Part of a small language model's weights: no biases in attention or MLP, a variant of Adam for these matrices.
MLP neurons of a small language model. Each row is named by its layer, matrix (down: output weights) and neuron, and shows model dimensions 64-191. Each number is 500 + 40 x the weight over its row's rms, rounded and kept within 0 to 999. Numbers have three digits each.
Before each neuron's rows is what it responds to, as a language model described it from the Wikipedia text at the highest values.

Personal given names
L6.down2209:577502417454488543572536504462494495465576541481548472491566535479459421428477535521559482545541518503515545509450578496578621478400441499390514535478478467510447470431521469526492490590499483529530497533575487461424484505553554490486453462493524406514508548400568491560466505555517599531480517475473555516521506552544538465555523519447501481524414495479486544556529483486548495486506

Article-lead definition words
L6.down4242:492495461513467549482509534507447433480494458489518479437529530522548534513528469522484539504541563553437514538511524509574423531492526470491597442449433423473513439541473537454515540479533464527541491503485501530529505576490498489524467502458543536551526557498442508498496543546447465443538486517519534481522501471408490492520500481498557548520541530551554386508525460487542604546460

Event-name start tokens
L6.down2897:535512573467562481530537467457450515476541350457528498508492545462458555488565536575471416477443545493537515453492490499446451405575503531534494462564532562497427516539491447471542514550431572468455452444452456437475496481498529552519516560552473518516485494503429477509419466498481418507418490530521493538472518536441510563495433470572484551527511500479476438506498537491468459460512

National/International and -ion words
L4.down2412:470481494500564462503467479529553503524535495462464477570503535491527488492543476459513496520501494467472493464423425558504490526501535426501484515494510500600538539548545554552519513488524460518498562508482436509457480505518548604501582493411496475586516475516520523523446502429461483558516495532585490530524509473526410588529547431434564507486530454487475556489376506557514475600543

End of structured entries
L6.down40:465546547539520518496465458488485521454490529530474470533518565549507435424435483496516520560475472577562480563503449514554495482571519549572458522483525505486491489493550550526417516540514464551517505543575435474537465488509504512413494554458538479475476543488474484501474486530476525516517616476427494551508566465473473521565489510503536476460500484415487466491500495429435478472549

Space before numbers
L9.down253:498503528452532497550497569473546523405498530474467555484493531485543505507488438514516481518522491466546516494528493490491498488483511505487502470520551467451507508477431468387473422532549423491434462484469440526493584499471478533422463532472465502439592522513496435514464544548488528471479536500561478528394491507447484452531510463511491415541500469491483522594444525495526550488537

Word-initial fragments
L9.down3759:521494428507614446497488484471504503462439485484474493416444421515466579592480449481550442465476506431428554509501599513521481486521460547534498448511465555460564557504523552453468467564483505481479439518496466562498461552513566483468552530555465497485458546527514556517564533560488452441445434528501531503466508474575501450414500537418569510515582530528494498468501517462535513440418

Coordinate and number digits
L6.down234:467452483526549515459425569483527436429459533518558472532478491531501437526579532553510523546459465569532544489519459560442419545575472426488457412490603534505500471475498451478512487543534494509519520510582460447522499527496385480529587533471565414467503524509489494558449535592536504526494502615513545482508489459541518534505483490420505515444436469505525530503525435474514519461467

Country names
L4.down4503:538443486518497512503471583524502501500470490504482529465485500466474469546537473525466584481443525565492459504569519500484497499545509544508474567542528549472553459541445487477489462488519522524469499515499535542454534477528478492508440431545458471496452475506510478486497536526488508479493465468493505481498497469602483440521496501513493505498502510525477533570459516465432491543433

Leading digit 2
L4.down586:549502467457573431434522512467513543474514458454491479625538512474557545505597551646506519501564540507547587456472505521487452512569497507559475462534468561537444527578586549549470475507466506510463448537529467514486445549463470495516542470491530434444498487460505494525460532484471465540456498465436518422481537526493473527422406565435495494538494509474548454543447484478511503508498

Spatial arrangement words
L4.down4415:618505536545491502423503526485515541486508545492520472451522500478493520543502432519531502544443552512483464472414616413449422536499480501465596470478510555482517458579500556534557499530498449496558477506494452523516502543470481472458487425551522504470470509487477503561505481465510525480502534545561554537524503489374508500506465453497516510485480535451481434527474556410450489503475

Verb start after "to"
L6.down2711:483506526469480527579450487489562462576503574394413480517532523448466532477486491514551459446496533432487550515550519537464521461514528494459433515523507573520494500513506466503538594455571459561496543478477556416497436481611500490484492483469543548433391512473436507495461492448472448517481563438457517526576492549559526464477468537521510510456531505576517511483564458493566470491507

Event and place name words
L4.down2249:523531549534563549536516458531490485494506534417456483525522483401393528473517470512480519459481460469499553495500551525550480476501502455495533501507505551483414537540497500505484507516498549484423526496473511466540468504497536548496522465444481492543461471505482498481530494509445493599539509572526457449552548549503493542470498387561513516468511488481499491484434490482543436502456

Table cell separators after names
L4.down4194:497479470469540585539449437577487511491571498522434482481427466433509464487560547482432552509426506553479446552512543453572469449472522543516541544512532522459470547409562585474568481564509553507489472501511398474572498494538515485488454486465544559447453488505560488520422508479517483538555499502500537487567518478464516462498511534579489444554524495523498414537423470541470498486471

Mid-name fragments and National
L9.down420:478581481451470529495555510530504538464515548484502525518519532471463524534525480449538524459562531459496467558500514572479474498498481523461495486548535465443519506522483414500482474531506539494509575492498515518472452489467563425489607426511437492522488466535463550542533491508521533537523484367488517519527561525510512493466511461492455494514484383494466454487459429503469391546571

Geographic and infobox data
L9.down372:492517426494509533566480553481481551549459533559512491479519492504447491534468501506492483482463583532462442471510526481475492506513492520471424452570469605473405475559497435492510466495464503471406463493458503478495533541535575542560562555465549495501496468550503501517461503494492454479505538527496494549532521522510512536417437470442542489519456555459505512514521513570450442466475

Entity names and table cells
L9.down1737:538472507555492529446478531484466545509478475473572552523535474502498482488468426494499529475435468532521492609511486463492426434475515550532496447499522504486502474522524489511471509489527473473499431473505496522502446475557486472473464427448465405502496551531547531520471500526487495409519519489444500458530491429481453534531465486465501491556478450485470530501485506423554537570553

Proper-name pieces
L9.down4299:541513503541478504516451504514527475513525414527470477530481528520480428462500461456553445509515534578473491541511464499570520433554439444515467577445474503444476511499494473564513477523494496494526461517492481426509434568506490502521462539519560542461533502444525585454483502558512525475518482488526517485582534500525538539455531467485457491536523546473480534545508543530471468543520

Sports team and player words
L4.down1722:497476486488524494488490442503492472507473526445489410515495544462438453455449465515500533450480483495562493478486497588492491446554480476502549496440520580433533480479582447512529539543499478455518521428535497469508431542458505556512500443464481564514479538570521469444476571465435502460387458468467486478531459545431412476553462497526446479519541507451463479512461517502515499484498

Delimiter before score
L9.down1335:496474513501489465476417470480511543498472493488554495505435508495508449485522464496434575473472552482453475515504514452522551445505478518518542488522470424485505513476493476498450527502486470488503507479509463501554445471463570479502525481576502489539514505516511463482504523494464480464506490444589552521543520453472475490542546470456473482378510471548585464557570569526476474506541

Count quantity digits
L6.down3052:510466504540455541528511449515503465523482481514507481469446444472565455543533511479525604543514618560427566478473482506525419475477579548488555542590510518520551469513513513454550518451516490525445445536484562417440545418367527530460530591505537510443435532545466425501500518486478544498421467537443488423541513493513467473510420441547502462458522501458431448529493610481516443474487

Mid-list item boundaries
L6.down2165:484512450560511504462455470533500516499491515443503559495385510452543480423487442460493467516519461452510488484495373477538448531511561498570495474515553516535516561502564509512533562447527543535482495444521490497571506522534522475515478484432487546509489502502492481494521497551561503520477501518543499499623601507518541533441479475528508511521552573488489503494472489492502536549475

Architectural description function words
L9.down854:505540525445633543466447526524468490494439511528471466427575531520381517474539425465471407491553467543485501431432466455496563478413515519455421443495521462497510530567509522450514492524507513547570494469496510425520553487444503461532398555577556531480532446566443543493578487478507501459526451482534517485517522438482540521580451471513490495524486529513447458541472582505475447551499

Leading digit of numbers
L6.down2232:526503470532560494524585576534403512527501526438588498511480520518420556574515526477526543523459392526467523445555554463458555539437541487585459512540461497433502482533485498476535493479475508479500501408542443521467479481519541479452495476524418514397504480455554465468545493522465467548437540563435587473503524499460470438531391518513571504512493559492501509484491534514480516512450

Sports event name tokens
L9.down3251:417530510481447490479534594571537524501523539476454480512484525510475487562511454558522580485517603419585476509462462513442525488544522475496484513514434473459528550504564502468423439440516504467544506523528511497507364494495497435444552580500524533531469510484478502430454541486521464487566500450489497546486396513465487432454496472495503486503530441547481513480552535490491528503446

Wiki structural boundary tokens
L9.down2545:497521507509547594531462495565478472496556551537504435562546503504500535527493509520505472486534465561477492486529539505517456428495502624553549450519481477505494491529458504576497488476514460509519488440453555514517505487583494483489475474485444483471447419508514461601513491444525496535566524538413499512486508501587470512488444557473519522473439588543461542555517488452556528508636

Early title continuation
L4.down3720:484468474486609467469540540504467538537504529531504496550544501428503575560507461571428535508510504493524527524532495492560535543478447497521493491478496498465497479600518489573555520457472498550434484498458525565439512551524483473526553518496491564530444501475411523579537471534457552552414475553521483554458564428481487458513425506442544508538487484506496479546497469564451492548464

Mid-word fragments, headings
L4.down2583:478518505486495526554468495519502527526545582537473467500539501568459481522535528451519442529516547544388557461471476501468433512468536485417492476540457492423444522474551482504496522494491565470526422428416525447544511502558513530445518524478486523557519512543540579511561499474419525523492462458574521431557483442528471463536500526511504497509455484581459499463531534480508513556512

Title-start tokens
L9.down881:586529604442546475561516606557495517491586531512575491525488501504523509543547491522520487500488491459480526498473477431499482486519445466486495495540398542480518463496503431546448522510442478497475541501493518420453511522448548482480510506505491541545530519443457464488461490432484469478557549454530444536534479444466487449544471512540551515601479493541513493552505482592500503479526

Given names before surnames
L4.down3453:556443460425534525505511474514441502491595524491534509608536456497529549442454470447492448508463413497503516505510511496555498520490584452411524505431513557493517491397471531515483470561576446567534453497522454512477534496448525531526473454497524481453478578478542491487564524505549519508492551500510505550553553554516508492480456429472454513477470556549521502496549546482475576506421

Start of a number
L4.down4427:473479470499479479424513557452520490520446544504449464478521464453523508478446477537471431517452487493448504525569528514562497544540552562509523439533516520505512457528541524502496481410484473473463535466521445533507539549431495420540488564488535509523465492485498537549542449530510542488485499530491503555553468430537516584513478484519486511520492496502513507478494457506506522422463

Mid-name proper-noun fragments
L6.down3336:439497519494557422452537457567531540495465548511490502511552549481439544478512466554500439494531470455523449425496547488503475516455528520490480514486519449445574547543589510572416504462461464484463459511587419464486483500487506431434508436446566528481484542485515449481509491451505543506531496555500515533477516565465547496488511445372495468531438489606497527531509595495586459572547

Decimal numbers in coordinates
L4.down1258:533426479502537521571480467511504460395439520435455468515474579439559462507573524463517501536584521446536525437532423523517474490564524473537465487528481492458524490577434532441530518535540517542394479490496463424527519557568501527464540506453541558446461500528500520521500542544475534510521534462491467445484429493494533520521518497533467443557468483495484565483443473422512449456458

Non-initial number digits
L9.down1397:452459448572521443523513490445592584408418541484509507505448525550494477455417542493531482492540545513492538509527581501446521390580521484597479449469467533539500444519446463521510525503571509502546500517562473517493526477481499528544537496448505457546486506547576478524508508420479510504501500516518512583496529567442446455462524557459493412501527537450493470481498535526522460529480